python train.py --n_kv_head=1 --norm_place="pre" --lr_head=0.00669
MLP neurons of a small language model. Each row is named by its layer, matrix (down: output weights) and neuron, and shows model dimensions 16-271. Each number is 500 + 50 x the weight over its row's rms, rounded and kept within 0 to 999. Numbers have three digits each.
After each neuron's rows, "raises" lists the tokens whose logits its output raises most directly, leaving later layers aside.

L6.down201:574435513534468485629525498648400471536556491515508406441520613509495472555454469349475469498492450473495615539457519475486455496442442453517495499463519540537459400497489549504522456612511443571536453474548561468477456525439575538432428469553579529522479525438529507488587492477482502539489492470530446420476531544526532544484440508605565487455438561555489488476519462526473516574473531477588513498470546495386539536461500486435500491487589558557484544519462433448510572484549483519581529440534499500450517484507478562477636454566539483462486503471522559487572538516438413496437442470536507513525567502568538549422551387538501508501622419478501520500584438495559430569469506504497505486397450444496522515363468485504488514417473520450513542479489470444404495411471474
raises: "...", " my", "very", "’s", "ness"

L3.down1259:485567560468496522581449449436478516533540477381521487563517465449353524474478572586515513552514415444378461432535462496535527462437468550479539550476520545517410578501504540429521459484524453481465489497442479387530477531446469531443455481411488477453551523377567505473507507555497564523586543452524568553454561527548483461504488436496447465521474494537519580489606525573564546436525498458478492491514512421502407462606549395561553437514429537516497555445491498536438480417512511505512467484520453579499568536516555458455479480483482482534538496603510546356507487545449556455466496455573497485518519550410516596491474532429549466566509508528511541519467488486409473465519460424487576463585519392439479518521570433476553542564573465558602515469537536556447531557579475
raises: " they", " they are", " she", " he", " he had"

L4.down1115:483490457511478459448547479447495499536496487461418531463510590554502432467428544522553467562445452514569526522474548442431499543450634557506476445459489580470559583560532490484473516523552450523503496553428500497491445592462498559477532503567567532476574426517531545516554477558593556522566474434423602423464570502529534575461431498453604447449618484477435488501521528515486438508474522506453452484448498559585459472444558568458500360495499439523433429532498438446509516530645455488499575432594517603532476556417428576422499466437506617445462462491474412473548489510476567421504498438476540512534483555558527473537550496486499344530484458480494559499565465513491440446577523475455492553516456523453504395616541501574567435560568585468583417494507442498560520446470500
raises: "ified", "ify", " Indians", "ifies", "ifying"

L6.down709:575404571499520520485599516529491444601515482492486450517403426519482478536462541472477509515605447505556428400593470395488488519479547530507450555547460452414456529450476477523550562425550452478493465585449522479453561486511455418483427475492348558595436478479540409541430453471457429458604511515560481560460456465637514569474517542466516450461512549348480480454569531457505473489530484472537552536450482456555418487469552501489603436483394496487663508511451545519531472450489473502557459515545536470540507542521468466644487525536569555415509500447529458490435532527536461438584506548493533470458459506564511394436518549484489410529441511489512516440505506583559478519487448536486470554575606563507518518440532513445542534486555479574479489519526452545415489501465448
raises: "hi", "et", "hin", "ird", "rom"

L7.down1051:532536568511537480495497580455431475467476498508504547422553436506488486539540575475586524505542492446575534515518487474525529455497440540553514524444533478492406447352506431567446462596412480542480465452571495562469512507510538442515491557500401517462521578500631524585511360498558540481538492530509502566552508528553549554457479527434467541516432454504446521557588448478473482563530538464497384449520459532503426454501536493486509446588397552570494526532445430455495411487466588483482519427541499578487515504478438494474460454515546497426518553506478530489476568554509449443495543562542596447451500425504529545420485430426601468514447558517595502506403501458434550471576520579509508490470521505516439505493540493497533439520533542507482568515508508422393459512478533
raises: "ates", "ate", "ate.", "ates.", "ate and"

L7.down768:504466531523546546433465478505571462491518428415475487598602563515471571506542499551591519493481565432453517552490473452572485466553483513518583485454493504551529559434491485567572516504577458522487543473538474451572549508399483474475442525559491426528456484459475479475491462457470407511514528452501452554580522475493491529435564502431424485493422568486613532456478471505484557513510543483466421592513427531460555576552529527523437413497565498457475514553502438483467515433436452468486460434546562501421499544480487575571488570455432476575497559516442557504413485443525621464522613378461521578550500497409518493569501560459567498485514535551596498525538595462459517442508474592481545526473437494516511474413492605563487457453519466560452500596461496412433450499425398
raises: "8", "2", "7", "9", "3"

L3.down1133:607595431506538543553453507408453494531536543483482418455471454506444474503536436551518475443511516541556465426538576476483562496423509465484550543548508585506465574436464455491469484513569567412482484466482512481512489452462470531482460596560476539477543615452514518588581478431536542423546450512429452499441603537429510498521465496590447477559523588453514459501435410541542538517430584491508608477490446564455488520450453454525447452536387508512419489450452509513517411531485426457428475498469532418498435417622438480467564510492520533465565494563532514456414519608430514386564482541522520489582559452548517462481522528551570486490513507473428467434531524455489532436564493484476515509423560552441487528541624563536537525564409378473475559486513462505502515534520572
raises: "g.", " years.", "m.", "son.", "ment."

L7.down1114:489557521482479426506504550482381482571425474516511575474459486470480439520434557620525479478493424549489536448594447547459483464487554579493484540523405504508519506517439427527515574384557549422505495382489542564448562506597539500446561469537545356578545608454515424495452511636502481519414536544465546367525504475507517537490502364566569521466468569491516507495494397470550518585470505428472557553503541446466485525476493416671644566494549529502399587516534528530614569568541487577505464456549465465420537458450465486539509520504458530488453488490500485486383447541521573406514421470400527580545525535499527524517558512485494529463548451529485454530537485448520519488457455546557485554524520503423497454550497512491518530489444518523453506562518522476439427505483506
raises: "o.", "o (", "o,", "itions", "o S"

L4.down641:398466528529446464484522479466518460485521541491568537478495517457499391564473525510445540495470484483522509523450555510481562419467540533467485501437490534491462513510560527513612468531579548535532460449488496371450545524525578473458451480444422551455455517510383586493495500446526412434519429491492462461517464493553538394501490528609480528462507449584425479457473464551455642523470429521445503553564495504496620452510527464524447563527503513472424508500536451416494580460506486525478478522524531494519485525486483477512521485552455516520480495505511459472517488534514512473479511504559502514496367431611490489542542446498486547503779520487468485529484499482499441398523553467551398540249517525481507545534514433475456520545518454522550555587472518527503500516487549
raises: "==C", "==See also==", "==H", "==P", "==R"

L6.down375:444528485533514571518551587499431525564570544571459505465538541617498476505516449504523487491493481516452562516563500443445483481483553587507464591516439475434447585603518559527526459573503443423604536470516574600502479518476591321503535459530494499420520512525458494474540548457482580482475498479502475440487433543545518440438440561477495499401501551488457417524492552554440488518447564479480470474481573435436524475592467503482575575560479522500531548505531508571477491441505411501505494417545565567512495419419485530538551427454458506581517547516533469548442438470425392439447508575473529494451544612487428440567443393490563485470562498535524508506469470603454486561519394447489450526630444422534512521550610550474461485362420527484457586454480455517573458485582510
raises: " United Kingdom", "ungary", " Netherlands", " Poland", " Philippines"

L7.down920:485525437548537446468491446428463498484465532459484542546480435426666529536486475498658388492514553467473459503495561442496452569644557402439471495446478585556489522540494495493470465521489444563464577510536506502460524521507502532466514470537476541504497574453487503524381619550492554566380483483396546545551455539488455501536553596507565414538444465589461494475546513511531508414448528585476507464402536477510569475480444438462431375530522495474531525559472465516474448530459439578488427534613485532487443563502494455548554516548491512482467562386528476525554543573382374463466487503487483492550510425502502487452579563505450501458461619525432539464488526455540485468434574536527470490492467472529585498516418427483525544507430458512509570450521504420503478552468543
raises: "mb", "cc", "mp", "ram", "rel"

L7.down473:464555576408553535437530485513527470543518452481543496587557549457457559529460485507501402556478464541439522537520515454534451581442465475505527547536450518558512500588519568422469443535433554489522504580533540471420516415421499516497532570491469543467519460392575437494469596451514556477412528448564500471596438483487479457447418566446551466509506490534594457491458478557446534532480499587496539415555479530382477487565464544484443530512391435503377418422513507437542509541524594514543516477568571471430546472523464507468451545509528598457404485598482535511543551475564543479531486487471492464507391493558478460447483542447480527471469584577576463433457508537452496542413596470542517516588557507545447498532495443453507510532508493570503503377471501461454480544494428
raises: "ening", "ener", "case", "en,", "en."

L7.down206:566476501445535507471452575479530489427473490396519499510395458509462579495399528538510509463500551488582556499468534436450404512448435464522547505452541409444482563594540523464486495384496488512456528554503494584552612574577551544487543584437575523499484471483539554395509527463436532451455476409520429377473547542547433439535515580419473510442517426520466559479446506595601514528488534426370522504480511543466468478427563549503496484446538503482517523467443498466439468470488462505456558524520521447512518581549528616438497511486505490532489520447502556572537499471506530511539460464493528475479518534580498535497427507550489541388612517579554458461447504501453448548520560470568510502486498554499490475612407562572452461478505528551426559585480450491435514436517529
raises: " championship", " Championship", " team.", " team", " teams"

L6.down644:451449448468448512546468502485540602482435486512516483523532524473461464481522576470468524480461547470581569444553505558474463394501458482563524502402521493442475503472457514536528555486528519541594552503498505343430564536503534526443430481477459525547468496542515515517496465529504506519484480485458458557480526511621485454552457499532511526558550451479491533496524432506503657478424432480416568462479430546439564495468545457543484540533517463443476498508467482451589557467425475482549447516482541524481547484462488531567485484574486551524450499433489501492483532450556512531537499458482438550508518390612532544469486461516536477476858597464510426525556455476429534512475432495485452559354543521451430586524517422477463500484497436555551558542502464485425480575503470
raises: "- N", "- G", "- B", "- I", "- T"

L3.down1257:467512528521559485525554522459368473446528502564470521423488448478492517539529475476481529459552439462495524522557525553496446582513464535517453444491480504462551541470495506516475601466550494504427481462474530476460557428472561521483566554558413485597527545416598527454469524478441478517453419453421492538575537413523447527458551487447492512460432557604440508431448426499414528447571506439462462541456554458587406446584540468382574517464513456530432503601487528552456448476421469499462503396495540534578520533443498422518462583470505481496506453485440489518491568433519514496498511482536585546445501447503574499609415454474540540540460461398561484399613595576491458478493436496492353498532514602476569485513500451441596576539499528568507435555552504495548436471504539
raises: "ael", "rey", "mb", "reen", "h"

L6.down99:498478523481511539461508528460556461499465378553465613618471558491530558507511384498437512632506449528556391463466554529498394558453561467503490467487469451496552524523581485415476476538461557505537493486447505455487541520551476498538551485605466496483497395416533534443442459606509453457448557453521547584475478543516531555480540485496537609482480514510533462522513517455509521422515521491498518465509527488567473577466570560531477430469530473512543472430574511457501581515470515489419398547365460564489657478562462507553494509461511481511456559448427554469534574447400653507522433496402524537580513490444499473545428521530417477456476592498559440477477501474548524517532563435527515510536510475510444435630523504545528475475444500424511561536523467502546430471597506
raises: "b", "tz", "bar", "pat", "m"

L6.down536:496484513441433501548377454598387505442471478438527447469468536480473479518431488419532421447515573476530535473458515580382443477631477488506491538481553549609556565559397477445515446612514517506496559512535467527430563591438490586584587515532379480516519542553563467504546544503460549405520447466491482423514509485528428508540546499511531528539494544566463525527455526500582503457440504462426515463471564560532532519532505517434477389494447531542528491596577510475499552476492549517491438525404507450450573514489390511554537483495493576476560533472464487496461568530626555534495501539420456452505475580550561510504545456513454470459468408503438563484438519529436539555503528470504562518551457396548552500441430446529469503400537540596490433493558487570549460496445577
raises: "ge", "ged", "st", "orst", "ards"

L3.down231:484453524548402513546482497459475476598524524360474541544411448616543507441505396501450490445488524555462531472534417558552506487504515543477373561478511474525509493571437546548422556444507562493505498494553433526630523535508491471453553519493511480510475586579526450548507499576519488649512527479587597501445572433523603618567633504535480487516498505468522481440543523439514444489502461557472537403415491566472466558502482491519477443477489468384495451438505387487482512442463485612490464514541516475491505465471528576475484413501410566480440541462494516584465526551490513526424511432395453515426532514453564598555541541553460505446490463507427566486498599524413457463467430474598532503556507466487508480428473426578459507543478430466512521574518523460456538526559477
raises: "P.", "PI", "IA", "$", "N"

L7.down3:532505524537462526468498462482366537492525514453437471478552478624447529513460517528458587416536518455518499560550482438558512457473529513516510540541453544484452503528582442517504507607555526352571566541437474471510597587498402444375473434543513466480509496552502526517520471529589554504514541597611402467517496472510464454569458503486458534472613431480463591489615527461548546583511502469499500486556488359435525473532459534495528491501497512541548552533429549376547455488495461480557567575543520426475439452510471441521550494514570441453552500471493417506505461488475481510477484464507474541439460419535502401566518518597489442513367488560428482471524447497460414467510531539446534537463555459488510555587541543447456407595564482539435502389584513566524508510512513
raises: "ters", "let", "uls", "ter", "ters."

L6.down811:541531473474489520507472505456481499471417560593392408509526445456538544514579495395507554571577594514524522508572582480580390515430458637451452496494535529532495539520566475478529438527580506506553550467544501418494466446473554528438569485531502473547511581455484500544553474527562454586545496437468494570412497484522498465458563512560469467529490505512497545523543471447531558419500550494492449528554496498498412473431488489579561483580614426381509423539518553451529438538477475463570497473525516481436449503498448456526427477451618508466527537540556446497399515370521543518465455521538481549479600388490395435444499469504524477556498454502532563518587419502400523603497447518397445541619492474434519500499569433469537555531531504485517525513496474419500422545506472
raises: "al.", "al,", "ome", "erman", "al and"

L7.down1118:509477496414398562573521519492492480497464500558463364477515581482532449491538468464536485599497501490505531506489535545541554564503478522464436536588520505519404490386428517501515426533493521474527422475581511498592423474505515403482499554576480516478460443478507578541456491549534504472480483472592411498517561517451510482525600467462417412528491418540546473414526513461489459457524483433531479532545487484463512427516381492632423413466444489474520565501497406498539531501475509495533608507525567471677566477524511547450481521489537589503498603524563580512555437506488471420448406499441486564493573547496560546508540464570467462439633523563591514483404498487445592373469539539520543543454558522405620555528534479478486378492506481450520528599549543498540513515522425
raises: " Joseph", " Edward", " Stephen", " J.", " Charles"

L7.down142:490491518534605478431527535387526437547410492454465517477540511520555478471529465522545448413611401566495490562462503455499490423522503481509492501476584459534534393445475587431525496487481467489417551521604457483510461596526514459523558594479522418443560509535557507472501467533489510522612555537544494560526367503485572571500464551513493564554579500492574549442464502497526491419484456507516505581554510410509473450483513459520442460520417446558444494507544461426528470477575453538523496464508446498501464509489521407529511415520619476410525601503533431524442472480449556422437492527504580555476518465465391464473553485558562551535439451518561472493398487472544435434581503534508495522470451428483570548481450409480567486479449523486524468538588529504460553528518511
raises: "rum", "ition", "itions", "raft", "ram"

L3.down643:542466449503542461525504542453515603431537462544486403465445501524501494517545454445526494610543494427443488545539483523535563492524567456524497375508476582524489511420457479464462554571659522513539500375562463424469450507432526487486530574534476502488519497526507554535530565454475604496648540528562502494522448469545532472522375515526506426457507565536510410473526526439444526457455491489513458465487489514543534519478542507497492528504501508561583460476537545374470516469542523516464606472453459565473586466482562516506547539485476464604364534470490560447507476365509491565463488512451488537458566457476459593577591415513430589499497451452593470488410506438509402469481480553485503484444502446483528566584517470464419431536529490439532475448462514556480594576395544
raises: "ful", "fully", "antly", "ively", "ous"